Part of a small language model's weights: a variant of Muon for these matrices, 665M tokens.
MLP neurons of a small language model. Each row is named by its layer, matrix (gate and up: input weights; down: output weights) and neuron, and shows model dimensions 144-239. Each number is 500 + 25 x the weight over its row's rms, rounded and kept within 0 to 999. Numbers have three digits each. A neuron's up and down rows have the sign that makes its largest values positive.
After each neuron's rows, "fires on" lists the tokens most often at its 100 highest values on Wikipedia text that the model never trained on; "fires after" lists the tokens most often just before its 100 highest values on Wikipedia text that the model never trained on.

L2.gate273:477504509505492511488536495474488498493498490530464517462489517505549447576494510515486488472485518442492497535509489579482491467471474513535527501505508514481481499519467438509476508485495517483493484488554496530536525441511467510487490494510502445505511485566528485523507463463499515484
L2.up273:503509551503490481479468470471537493529508514479520519486459490500483485483488509486492537536522496531495502511534459475528480453477513475488487509477509492472482550465493569462480527536501476504541496507503514491530501531514521484515471476540502489455524492514508521560526523472446457506
L2.down273:493467532518495491442485501464534467479504516477487506486456506489521458499499492472501523500527482497520481512539466452488495463494512492491494466483514503494471542478478553474470504483504458510513517500480526497513520548522471501494531472542470526508489493476497537566519484447493491499
fires on: "c", "p"
fires after: "S", " E", "om", " S", " ex"

L5.gate447:481527484506499525499511513516522479443539478510491487509541490468536481469540533510517481509515470482515501466473483471494487490513511498490467484486502514482512484518484514513476489498491520492505520514496502508495536511527519554452492511478523524468486548520496495529492523495462461577
L5.up447:468512463476467488527498502511493493458447489480493467475490476517511472490558510488501489463511469503496535536488468509502503510548501489486516525498521524482470514528510495515467571504498521507495510496469473485517516546492519494561539510490481467523526531555504505497484488486456515507
L5.down447:489475514471463484510525511514464508501464485483493527496487526470487500481515489505500507487512500481505514532494501518484512501525485518504489500521451518529478530519493497485447543505465516482510559504501460484522503483498451492536546480463497466521512514501517527516494486462476504433
fires on: "ul", "ö", "ult", "ff", "ress", "all"
fires after: " G", "ri", "g", " c", "G"

L5.gate14:456506513512487508531545498497508545503472461482494482513503511504488487545493528560452462511480491487497486490497510500489530501548540504456497524493496532484497505503537480492512495527517501504479501499548513456516493479521491473516505507474472559494543475513538495474513547518486488516
L5.up14:503485502476473532461488520484494495477456463467463515560506524476513489527529496472531569479501481498524448493493523513456519508489471549456493459478478485437508504491463504485510528461526496463525508492463489519486500475464510464512520518462507455484453440483519486484491490501516514535
L5.down14:537458508491488558494542518506555510495446464479517534528468529498467509481496464518501560481467498505522502467482474527491492515457494497510497514487499488442493484499473477479516527494490473490526516483466455521511495501490428480496497466503511529507511513507500497514435515490492501531
fires on: "ed", "l", "hen", "ie", "g", "t"
fires after: " I", " S", "I", " C", " bel", " Sw"

L4.gate223:468520498486475522526502489475465448469498506491456443505468519523527499491530499475505485491502488462538502492554471479488506483500509512491507493543505472477497528461439498535528488526498552463550492498540502517458507506486456515467485484522473473433509495498510525478512504512500484498
L4.up223:483508527515444515491514539460480482531513505507474497537543512506478499501517511460498540439440508493514509473548484489519485488533513521530499484476493524472484473526511493506534516493484478473480492468481513452526487467506505485473480508508513498539494528550491436515500471509486499535
L4.down223:507528499489493475484487447492496529533509529557502506564531515507480548497474519449486513498455511556476507493508517536494470456533474492494524512492521517495485526528509462494519494525557491500520494494522506478517458503510492495483454516501513490562490527517500515495481496534530537490
fires on: "in", "uring", "inn", " during", " in", "ear"
fires after: " w", " W", " D", " n", "ig", ","

L2.gate74:509537502540451439502488521496535493549484493489465487520467536507478486487505513478534433488494512484532520529514485494450488515476480496508514463514506489479506523562494494540473505441476481500509458495525479474488506481470491493483534486518479492497481480536506447515515519493496463544
L2.up74:504559476503493480478503532523524498483485507510515480531457475487526514506518458425525460489541493501455477536523467517482513542445539460515511502528506499474494487491508516507490485534527524512499510489515504493500518479494523515526561512518499506503515513509529483512470489482440539522
L2.down74:503466512476483513453493531466503495506500503545495497540531423529526524490538488500471476469516511501494479490514475483540516516480496518456495507532500496519509477484490548485495527531503488504489528484483513528516509503481552514477484534494494498464472544490513481488477487509475537483
fires on: "n", "ic", "ial", "age", "ric", "'"
fires after: " m", "ag", "ater", "y", " l", " L"

L3.gate749:492524492534467479514498517467481515515483527485481537502489495475518494502533499474514495508554487478504506530519506482486454523529460505481509473547509536470485490518503508544448508519526488514531513470521478488510524492482484522467480509480494492488489452470529464515516498498534513511
L3.up749:524500487558461470517508518473464551520507484516496455463492474491514487513507493518490504489470503482502498512507507486456494515438483482557499525491533482508517534544512493510521516520483491509524484498462561499467529521499508476537486465488526561508514537500521534510497458494513492517
L3.down749:469499488496489488536497482472459514518528510519481502474493441551497465524447543518520533483521514437491510481549521494489494526453504509520500511502521495449533517515507506489539480531491529503501463500491533498510516493547515457517491531456525548503520518511480499498497471509488512515
fires on: "ate", "ary", "ir", "ay", "id"
fires after: " M", " B", " l", " m", " L", "andid"

L5.gate150:506516530518490477525531531477501497512490456474486479462466458513502468528490498490482522469461487499535547523495503469549506499470534488489554529517523524509525511521509492483512506471505473520509479511542525511499484493503487492480520487522440539490538493485515499508490461486493473442
L5.up150:527528517449505482534474468484499520495504491508502495500518483448506485481520515460475507518513512518493544536516527527509458494455523509516485520507488505490469544519529457477508515456486495535493462518484505550496448486511529502501494457504433537513501474567530479496529449517494486491
L5.down150:488482478447526480518514447484524505502509470470473503484464488481488487528460507455472458485485517498483493506503536512493494525489504519447520517502485537466509525449462468489489503499482523518483492507475523515486484484473482509510508495519485508550465533479546498490547461528527512498
fires on: "per", "ron", "air", "ic", "el", "on"
fires after: " H", " Ch", " ex", " ch", "Ch"

L2.gate646:518473518498538485513538496507505474472480492446477525512508428487494470433504528478529477516530503491526487499525497485499463497489497519478521473478515465482503502479520522506471478545553501496441489468515469472513498498521525521503476492491524504490487466438480472469451470515505516500
L2.up646:490515538493506480531550493505493524477500505481469536523507486459456471458506517573528485493533479531516529514501528438530521518520483506480508518493494510505512537521527532514474466439482511515502489509517474500515520510516509524498470510451505436486480481493493439489517509513517466503
L2.down646:455547510501546478504512470509532508485477474488446504477492502502406499498492503502480538513504522515472497504457544498544485495476506481514489527459452489523529552535502496466509515462497513528510532522460480451521500536527472469481466489490496495484517536523533490493529491548548463471
fires on: "et", "ip", "ing", "uc", "ets", "in"
fires after: " L", " P", " F", "il"

L2.gate734:504505482513526485528525524507467507495524508506492482518507464526502501464431531479473485538489497513479495487495515502529483497549523499495503515517478477516483517479497497475528471480511518512509533520522479517480446524500506479497481516502514478511493502489511553476480460477529489491
L2.up734:472485474467473486526506495506474542491532498487532473483490536525502545471494566506508458566494508470542504505502491528501506503425504471520485525488463503497466537484521502490486514486488484514545505533539516458548470499480488453504520528507537505520502502490519516474478483513479540498
L2.down734:493499502523454460512500506495493475495469507481511490478510512494552500487509504510492553504490510520543538469490496528509488495452488466521521471538487502470498526487524508499528503473522500518531509558530428493532499517516507490525511515504475487495487483496501522495454514476531495521
fires on: "te", "our", "id", "ild", "or"
fires after: "it", "u", "un", "ri", " s"

L5.gate586:443529484514485520512512584462448506520420518522518516493500529494512496514444498524513563516522520507516482497463461524478473474503484514534491527482514500475490465513494526562518507493511501480519506476506489526492433473513491499501478519521516476467511456534475493502542508473549493505
L5.up586:487503531485542498486519527479515455496464493521478488539512471506542521458523496480505550474491499472553490517477500493522475484502540488535496502539530469490515546480503526515491470468497503505525552520455483515485509525508511532505498526489467472500495471512539515482480485552509487453
L5.down586:487475507465484509498575533455508503500447487464514508499505523441471492462511473559504485479484505476538517555436521507493486540497458522523515455498524444506509529498498531522535502486531494477509461488525496496512479529529445464476515504501505492459523485481521498470451548506525501490
fires on: "s", "p", "or", "t", "f", "hen"
fires after: " U", " W", "I", "F", " I", "A"

L4.gate599:488532490497447519476485467499487509466547535512514495521501513494506526503546486451526497522529540465488536492483491512484511552521539480514526514524503491499486509499491495527497536507538504530482496485513521533511516460504539467489483511482571495518461506515513478459491506502482494525
L4.up599:495492480472530503487514463489487540466496527515487497485476516497497507525525454520499483480488493470482459539499451489456517493461532483525489501501482530495536485498501480526499511512512478497514512520467520508517544478473523543508528503509454479458493509564516465527531522485512539507
L4.down599:488490510488530503451521432515502558534460494531476456497487519507472514500519442509472467516493469482507474523452466470465488502449519509520524509500499513481512477492482465507540496511504477522486515533505487506488533501476514533550516491502455484432471490570501489511515492490515535495
fires on: "ail", ".", "r", "est", "ra", "ale"
fires after: " M", " R", "M", " d", " D"

L5.gate292:475498479498530522485535505511513533491463484477475494565486491452525514502452496543438504501522493461511511543499509497503525490546524527495556498495514475529506515500473537499523531521490482498483513514425513503495497473469505459545505498526473501478486470490484452498495527483530520484
L5.up292:455561514510484525505490507512530519499468500479520512519525480501491494496488485544501496513503459465482485539546482465540534479490524512496512542475474523510502533475501477503495512506535518497491500513497495479508467465502481427531521517485506446484518473467496479469532510452482496500
L5.down292:508527511469483488474486471543473474459503511474540466477474501466463493529453514523507514485487496492490492525507509490498498530494519530488515499513479463487496496511474508486515505529514496558462521548499523473546497480497491480506525502524491483465505499491468494482519529487509497475
fires on: "ine", "l", "est", "ess", "ater", "t"
fires after: " m", "S", " p", " P", "P", " S"

L2.gate175:552502503470515502497513495464500489499483525508517490489512513495505510518491448470524533481513516538501502497521479529487518465490512502460526473504469476514498559499486491484512488489536478510472519509493456497551524483466504559520511520501540524535515516529501526502479526516523453475
L2.up175:516559416526500528508533461557493538495512484494516497499483444449525485487510500536422485474487511482454502487535541472499478493528496482487528510522506506479492533496465537450483486565482506485513493511497539519512465503486502542484532493519445521528515488484474522496497483516556521504
L2.down175:474488457528464535515549514546476491524531482502544495436488450541512502523507490462496448502474518478466506482491528502513541495455516500519494506512479484465482490490484499477508506490468483497514528482494472536515479465482478543520507521457447521552539510455493485467501490532534479505
fires on: "te", "ab", "ran", "ing", "oy"
fires after: "it", " F", "pl", "F", "in", " f"

L2.gate36:468509468521506501521467512505517474464496473477495509468535523505460459486505479518510515479508506484477519530522517448538471486472467503495538510498483515469476449475498517524506480524512495481498453462456444506487530467515480467487501521506521547552492498528498509488478502557494464517
L2.up36:475512508531481452514491478495525480507488512546501496523528480476520548511496502472524503516477511524459525492467490526507525522502525517492517486536532534491539501506485536458504504540499470482492520531439530522521537513499490529486507536472493493518532499529485497519462518466522487475
L2.down36:514443446502497504518497504517510482486446455479478489517509548476506548512558524457515502491475504500476525499489484512501520475508506501527530538461532535503544493485509477518499479467527501485515510486520480481522471485460449499464504505481522495496497464511528468526488531499491453480
fires on: "im", "am", "n", "l"
fires after: " l", " f", "l", " F", " L", " t"

L4.gate591:480504498485503568482514509482485500467480498517480504515525516477485490501476520491493486460489480531467523515485494468495501517546500481524494481500546518509500503518495512477533480492474547509518467473495559505504546481461494479495478474513462463510483512522533488470488488483510488509
L4.up591:490475510494507517486496528470469503474476543474508521514513524480504488520492471440468510540536511503545505477463507498508470529513519493463458526520484582492538486501519546446486479495562498470480498486472459481490536533502504489499533528492505538507492498489511492524510504534518486510
L4.down591:482485497501482506518497500495489504515489546486480517513494539490539451513491489455503488493540484503563483443463546510487475535475507543476447530494497568481530487506511522485483556509567508442478489472505488494480499546513474511457516509492510527531469487512480476514508498517503504507
fires on: "ash", "am", "er", "ong", "he", "a"
fires after: " W", "w", "W", "nd", " N"

L4.gate308:486507507547469515537517493501473529484469471486455534462492527492511488505491471486538480508492459490502467530514509476497507506512516513536523487488470490518523475499516513529480505500500467503513495453517519498492460464512468502478440544480499506460450506493524501537479523515501496495
L4.up308:495508506487518493531519530472463472535468476512474544468477497505479514495535512476478504494498529514424493440500503530517524532537476466490544490501458471506496499466489498456481500506502441531491449511491543468494551494485505513453510500496530475471508480526476472522469463457532473449
L4.down308:483476469527500515506509499475484492552456469497533510509529538501513533478530526502490485478484507512448521470478522486532501502557499510466506530473497511497525510489504517424471513523513488536478455461510500487518540506475543559497525480499552505450524460453510509505486475455507477485
fires on: "es", "in", "is", "ly", "ong"
fires after: " C", " M", " H", " W", " Hol"

L2.gate241:490502539529518456538485505457483478524544522512471522507517493551453480483528507510511499483495533493497516487495505542463520487483545494516499454497525467522542502518463505548500500500483485515468516512549513541528515486514507501463451531498515501473448493546537512526506491492485511466
L2.up241:499498494470565461526484520496500439467552476547533518486502529490499511463512503465494461428548464480502509513482524493503523472531487492517459486497499501508474525508482491477529483534486493546456473456483505499528480511521491522514515453457528502456479488538469492478489482557503482500
L2.down241:526509477486544488535498477491516509474559471510500468498481503475506491507487475477540436461545483490519486501492507479511503464531534479489495500509491515489460531496498534491550506488507485519473474489482500479514486518496478485493539462485503502474499499499441477476529523547526510518
fires on: ".S", "iving", "p", "th", "ons", "m"
fires after: " U", " l", "ur", "ir", "um"

L5.gate731:508488512526455510501527464532528529511492524500487511479520520529502456496500525497523497496457487501515503504506497500496516462453507482520492479519461530490530522524474497526506516456486507532491513486527500552535499496507491502463472550511528493459489517543523526474504502498454482521
L5.up731:466543512499519513493505527492534508494500513478529532461500471521496512509491492476486540496480483520521458543482481498495517516481476503506525534479496468526497497514538474561490489495505547486538506538496512497526517535492440471500486533539505505486514476461552534517485517504488503500
L5.down731:457481560500478511495509531514505514485498537482550537491481524457493509530462487500489517500500492491509548481495484502519504507461469440495519532472526489477464531518519479510487475504514496483485473502490506517468530468508441482466506499487472489495471462476492503511503481459532477519
fires on: "p", "ac", "ur", "ut", "ud", "c"
fires after: " S", " M", "S", "om"

L3.gate626:501509501532532511490489496483476504490519484461454500505516479507542465465494532453525514500495518500482529471471477468525495543505499510494495537547518467477508451445496501506522506497524471498467485497465503492538494517519558492489497512535457491546541480477460553487530489514523462540
L3.up626:512497512529513467458473513524513453490521492467518493523490504446505508501506527488535486485559469523485478518459483503445518516476479521513510482501474487475515475479501492510540510525479501539515551498503524498515439474498485487483514521502520481530488507491510539485536496502521479499
L3.down626:529498492495497484492514491471518483535536509504558475487492489478514496530514490513535485475537453511499476546480511531482545498492506460489516495483488490479526500497495495536446514512462528543502488502502512532529475451516475514500534477516536475454445502513523459505503498495509497475
fires on: "ial", "y", "ll", "al", "ale", "ct"
fires after: "c", "anc", "ro", "iv", "ri"

L2.gate690:481499515492558488513490493524499491504499536519470521462506541518509451497473471513462472524471494505499525567516550520472515505485471504487500509473508486492567492494479519516488499499516503492462468537516505499511547474476489472544481519476542514515507526491500491486496522518501494532
L2.up690:492522478459498483552486505472492460515476509468514512503507511512541469448475471525482497519524500521456504513552521505496498501500494481522549512478511491486504502493525519520482496503482539524510466511485506476527528524477503477491488552444516505515521472469521455496459467503543535449
L2.down690:492488478442479506520511522456479499511464489455493466495481484542517515464508476484489483491556463533502530491496554527503516499510493494490528475482508490457484485529580469457474470498475515546488505519505495495465509501490534471491496519453517513492446441552500497513499499537500523491
fires on: "er", "ic", "ed", "ip", "ult", "s"
fires after: " F", " S", " V", "il", "am"

L5.gate167:482502469500504492478554523506533522583518478545501489547514493492496456513526499509475473458512498522489466490486454535471521522504502496493519484492485455503482499471502573487497514503525536496487480493528437516495460489486540524538499467450530502496471507538513467495505517505493475510
L5.up167:504459479455534488444480536485508471521477514516501457494511506466477488492528538445505525548450509531487495487497513526498473512490461491545476512475533518475533533520485486514510532444519518497476499480469471521472497512505541506554530502504508503488484483492473511542481429495475470514
L5.down167:484487478527504495489486487492507493477457497495463454517528530514496528512509525457498487531496477521437542559468484524523539529522463487492508525462520489496556528490535465464502491489464494499522500458489513503511533507504492507487517510524480486494490519501510513518459469501572490510
fires on: "p", "an", "W", "er", "ers"
fires after: " A", "°", " U", " me", " a", "A"

L2.gate485:509498533513481470484503469455511492471507511479494502496492508494521463483488530543495472504550518507486480480504524506496540519502557489534485490506483501465501544494521487474527492501496511496478500539546515502484506514497495504500528527472477464472468514511493484487482474438445522493
L2.up485:489490522493503479511468476465509455496482492485465490505500519547509500491471489527448515545496549514485461515490500466538494497468538510472511493468520514518514507506538555471525496505477487536519487532536517525509479534441516481504489474503466518476484499533488444517554515440494471555
L2.down485:479491458487482540465487488517523487519514496492497498495489486566481525512495497504516479487463473476525503486543477520474527504452504493483470490478512563496492497459489569516499543497482508504543448495545513508465473514483508492466485520483470519512479499538525479517554480516463491517
fires on: "e", "and", "in", "ck", "ame", "th"
fires after: " c", " st", "he", " C", "um", " cl"

L10.gate774:465454488466480505481517484518529558532447525511507474480508470487522553484506511545493484519491466486516464545525505482514513500462528473511491492493529508528460508505529503503462456453483497552502514534527514497508534521541481521510511502508488500510454521490544512468460506518517519468
L10.up774:507489510487488507485486528499521464537505472523496453527532512495473516508504481527460478511497536505510465504523485488482465505468520463486518554482495482533507544517502498523497506495499501510507508468480510494492501523528545484526505483493466531454490509478515485481503509511497446498
L10.down774:507563483497507516483513551546493488527501482478507417491489485520529537529498457520486514547484489487486533517472478531523508546454507480492562504486450504541511469502450513482496449495488479516516508483498500510468535503500510526509496498494508530434503512503486485493505536527462527491
fires on: "ail", "ur", "ff", "ir", "en", "il"
fires after: " f", " D", " d", " th", " a", " R"

L2.gate572:525462504517508484488481505484478493466523481506478482479484507523517464473552508496477529436509490477486486548494500470547524491505507495523499504449449511473505508525479508509471446494534524512521497460490493503520539503513509510501495493459496485508484504464503504492475521531490508540
L2.up572:540494512488481547485486497492528475448488484476451491502477461517502468506505509477499503469471433494496504503533482481495516493488485485524493514468521526512500516475465475490525480512533526463520492465491488492520550524494528488472491508499501558488512520495514485535455485497502523490
L2.down572:515516485459478545506477484520545505501469532475460482560523462495489473501458533476492517519467473508538498464523511492477530502496481479455489511508565504506508485488498468484531520527499537512536518502485495532514520513467548501484548503510524539484470512496502438554507480488518513492
fires on: "at", "ed", "ary", " Pat", "att", "ess"
fires after: " M", " m", "M", " P", "enn"

L2.gate773:463491487478472475514516511544519484498432501536475489536503494490525507503551503512520491495507535510487508499460501476502484501477546508477463522468462529507500503491505504514491476506523512513461471500486502429538521508508508520517491513522462515495508504558506521497502534522535461472
L2.up773:518514496538508527515463515492427523536494511506492545496495472465515525483493444464473521455494524465463462504505495476511493493467483497509543531540495455530501474548460488487543460524516485486479508469497513503501507495510511517494503475547466520476539482500499512487514477474509492499
L2.down773:507493479531502521519477515475473560545480486529518525473480456448505515489520461476490488483515517451468467515517493476521530519462505510498543499492502458529518463525465501490544464502513481493467543466508509461528511481530519511479481522518487513498527490463498520499490477482510484495
fires on: "il", "ish", "ran", "or"
fires after: " f", "F", " F", "ell"

L3.gate577:467512545460492462433491509509542508510475523530486515468494497497520525506474534534504534479484513507463514516493452502486446488514478509516522499507515501527500450487485518526525482470483533546525512454480497507489554430484475546497517538497543458484448511465503471490486507485503531513
L3.up577:475484481462508502541533501532475536507528471510491474493492497474538492487488526512480506495496487480504525572508497486466480503450501483484531514463476542467515493507467511515532508489504478464501504511483511448521492482486508498536548519519470503518498499522500520493514493521524498522
L3.down577:513476477449488523508496460529465536521507507497489523481493429538497501452498509467493483511473523474483525523509514518488491440485490472518491544515465492486509482469483547530537510511546496474504501473500527500502487526494508489511506512489503521551546476521490504531515469499533502488
fires on: "ate", "ater", "ron", "ult", "uch", "id"
fires after: " m", " l", " ch", " pr", "tern", " app"

L2.gate551:556538506482527527503511496484485483488505515490528503541492493454451459470466494492524496473452459498507496493516478496554491465495524494491539515503533498511482496486487478501514516513502464494480494494479453532452487549521487543510505475498530491526517491459480499504465492508504540529
L2.up551:481520466476537450512523525482508513482530521474486536514467477479443495432474487498449497515492491482478459530535503496536486445514488445499513524520535507531481496530514505494523535509503542515532467533533489484528476541514455485517514462522523485515552505492460481512519475521465503466
L2.down551:465556536517520497496500493487507518457495520467507519557480499525471471486525444497444499495495480497523472494521554512526451533515536515491484495493501483476473520530553524477474529509511519488520481540487519456484498531505513481516463509454519485525488526553521528513512488475452505507
fires on: "op", "ish", "ar", "r", "ired"
fires after: " P", "an", "P", "p", "ex", "sp"

L4.gate701:534491540507518501510518528484486435529503530498483488445505469479549529512534510499516504516506460465511483478524506535501535510512540492484501486526492469529470504515488464472496504490505547491510506458528481531505523494505455524501490475502464546493504521551505465543514542484516495532
L4.up701:550541500517419481512467507494505492510502488496507489495476513496495459437518524520553498491507465518444511494472513501503546508480482448518520586506496521448472536500491499489510494492483501501484515511514511496477551452521471490472505524505520483492514514506544478530490509519504481535
L4.down701:502510517492454506488470502530486494475481498507481495545478513477473501473471519500527492497540506497464537483515450543503517513491514478474511545490503502503519526500474477462493480500522511502482496528477479467444552455525481438490475450471534471527483486543515492485503472488526503529
fires on: "er", "h", "r", "s", "ather", "a"
fires after: " M", " f", " \"", " m", " un"

L3.gate546:542491499518525505480532472526417484505531490558512491505517510502463484546509488506494473489506503510543513502524482488516500512495519500476533514501499543526475491480519527452530434519534540513492485492516513473559500506432465475534509463523515506477523484529505486501516462495526490482
L3.up546:552495512490474496554505520532504468529472471494471497498513454494498466458493529524490506482506491482501529505458536520474502492526515496469467550455514498531476505515477519552490525476492488512474470475483523495541495517513490487491516514477487465508508457453534488500512503502535494501
L3.down546:535538503505492456553523524555484478505479482503479457482493473494484501467481508493492516483510477494496496513494509502475530489494527507509476520502536521532462530504434520546497463513516485501502476446491523509552520522513506507500479476485539483471489462458476478477514494504548480510
fires on: "202", "ersonal", " information", ".S", "ther"
fires after: " ", "-", " U", "ur"

L2.gate85:505533538544469496507545499498528462479495469443459515456479473462478493485492488453535463461514458542490507482553494546504495526465503523496507462547475509494520538532545498483483498454525491495454527463537479488517517503502466505487472496515521485472500483466490456478497513507486486489
L2.up85:477504490483511531535493481518513506484508508494470498478521448533520465465494548502480517522523476505499460485523467487491508473463502503508505485487477511481530489464493505502483472477441479498469494520503504510493516507511480500499512539455495489507488512483517518511488496463502530446
L2.down85:525459498457512515476498492472479559503491490509513502535519520535516539473451542492525479499544530507479514477516528497499556482514522524495472513477501493464484490538451482488467477497483500477520486490503521506532485503496501450501512462465496490561488497522542497573500522512506477500
fires on: "ast", "er", "ut", "s", "it", "ro"
fires after: " c", "ill", " M", " m", "ic", " C"

L2.gate428:512534542533504441486508533517477506534505499515526532503504505500513505523522499492538501483473499513473526524586512468487493507500477474514497506507481486513494518573474458526474496494563540524501511513502539462477557500498478488569488551473493495472474507521520515473500481516477493500
L2.up428:494531468489532516494500493494505520552486516516481546525496514489541509483436457492493508481549525517497496483476527492544455485488462514504511490507542519481527472513482486459517498530477553504506522447564548484515484504484519478490511500488478531497484476540509463473477507468488549539
L2.down428:473510478480504503502521480517495483510504536531474521522473479498534524517492494487550522526503487538520471506495534506520489490492509534492542501498561494509514485462517465497485476515454424542456517434510506472496483438495514507489508545489558537456458488517475493456485487541482512503
fires on: "am", "or", "ose", "ower", "ts", "t"
fires after: " L", "re", " l", " st", " cl", " W"

L5.gate418:474524447516503504494478443476527532437513483523512453515496459516493521497516477515530481502564468479466481490504530477506486506508498536543491459486474505480486508528457528486518512521500505500542530506511540523502487512496497493499483459498488496498464566482548470485492514506478533545
L5.up418:505529489478475471489514511512504527565488522498525509441568483506513497498514507521539483539506476516465462468552507490484545494473479503479505514483489548477485525463492520516538493534512502507451500504514477459478484473466499513470512478454458497504508491502490522492468551544505540529
L5.down418:501530493484511477532506504477522538473471521491486518501475544495518476482525525501518552467521520518529475500468498493534542503517537527515479506536463471527542482495525534488505499492469538502526476490512485508504508487477484509530485500516519504537478497558473494507523493469518495458
fires on: "in", "l", "ine", "ve", "m", "ven"
fires after: "ar", " A", " B", " Mar", " R", "ir"

L2.gate732:501522484529487472457537517499526498492543538525454499543503466502526517521496486449478553492493446517484504507514482514486513506513550484457492492524489492476539532484521503519491442516577519497492487516475537499512520467509489521508482522545499491486513547521457488514498483494502543517
L2.up732:479493479466471484502435466485512499451518467516531479500515514505440527498527452489481494517495466479482492468519479479514473472500516553502518490471519562485495557462506528499536480480527545475459532488515518488513522519504530514518486482520522483554508505544467522527505480486495514515
L2.down732:520471494463492528499492500482515462515536490535531535504463512529500519488493494512491527503492501476504471508497471539513489457481522554488516521487470486443488509487473519489572516466493482481478477505515482507475501534509505538489491481509496482526556480517488486516500511493515549506
fires on: "th", "ather", "ous", "ame", "ine"
fires after: " f", " n", "if", " N", " not", "am"

L2.gate587:537496532503549515504457486553516505469491520526497457494505473510469516496489488468460480521510479497510497506473491520495501497502518520488492497509531453470493507481467502522511531490464518494511487515465483524499489511479517455501468521516514517491526541488506540537507514480502560484
L2.up587:501490484540478493474500485491497522501507487491476512553524455533492469523520473494473492496508508484452461524510516489514527553486480519542475513519523493479495454466498524575484490482511507536516442482482527514502530524517504507548482522464497455532526457500514454536511477478508520480
L2.down587:514490511539484476459479520528519486491492468496474507546501503494509469532472470548474486472469497497510524516469518477493489488502492532549451533497457524466449504489489487517507515531531485533498506538466520494490509477505471540494455480516508532463524472507537477531471443498467518440
fires on: "ul", "s", "e", "y", "l"
fires after: " st", " r", " St", "or", "ev"

L2.gate29:506523465457464510538487525532527550494499448497497515503484479486488480474487464491498481495506531511498514526441457515544523478497553510494498504488462450469520495505513508521481519500546483507514517476491513506523480481504480505473468544484491523502485496533473492502531503528474501486
L2.up29:477485475510465539518453534534522500509506454461506483491486486491505490488532479481517458478531502531516512520470521470536510491476462479523448521508479519475502546535521462508465485524505489527509515447491486493504506497500488496494501551515500533484508467507517450503519474529494537487
L2.down29:499502482499494501480493427506505492464525528452521477493520505530522560493496536506489524492487535555542552488458521483505492474492500468573488474526529520515527500501519496509503530536471510531528496503532483494508497545519490489498546505519514545447540493524548491502497462495537496470
fires on: "ed", "ake", "or", "ater", "od"
fires after: " m", " M", "M", "em", "ix", "ur"

L4.gate486:483496464500534455564457539508499493556471485546510529524493501513546529488519501469504541483518473491500509496477496488483491526508514449511463490510536509503531449514483474479497484503486490531477512475505523517521539488440502512504484505496517506530516506488508490501486498485484508519
L4.up486:466474506531528527484466497511506477487455501506526466492485467476525525502489518482497522543510488507431544511497486496486518540521470522507502489489507478469492528463517489492549503497501496493479471479469483463538457499529510504485478519547512467524476480520525511473469468491517478521
L4.down486:476475520501505492489545478471456526475542513485477488458477499494500466497495501505498517498506487470520492500479515473541505499502492497533501498518514498504494511473509473484497541533515508519513530502492525494474477449458495488491546429514512526508463500482518536468460511472511532477
fires on: "ris", "ical", "s", "ry", "ons", "er"
fires after: "er", "ine", "her", "m", "ant", "al"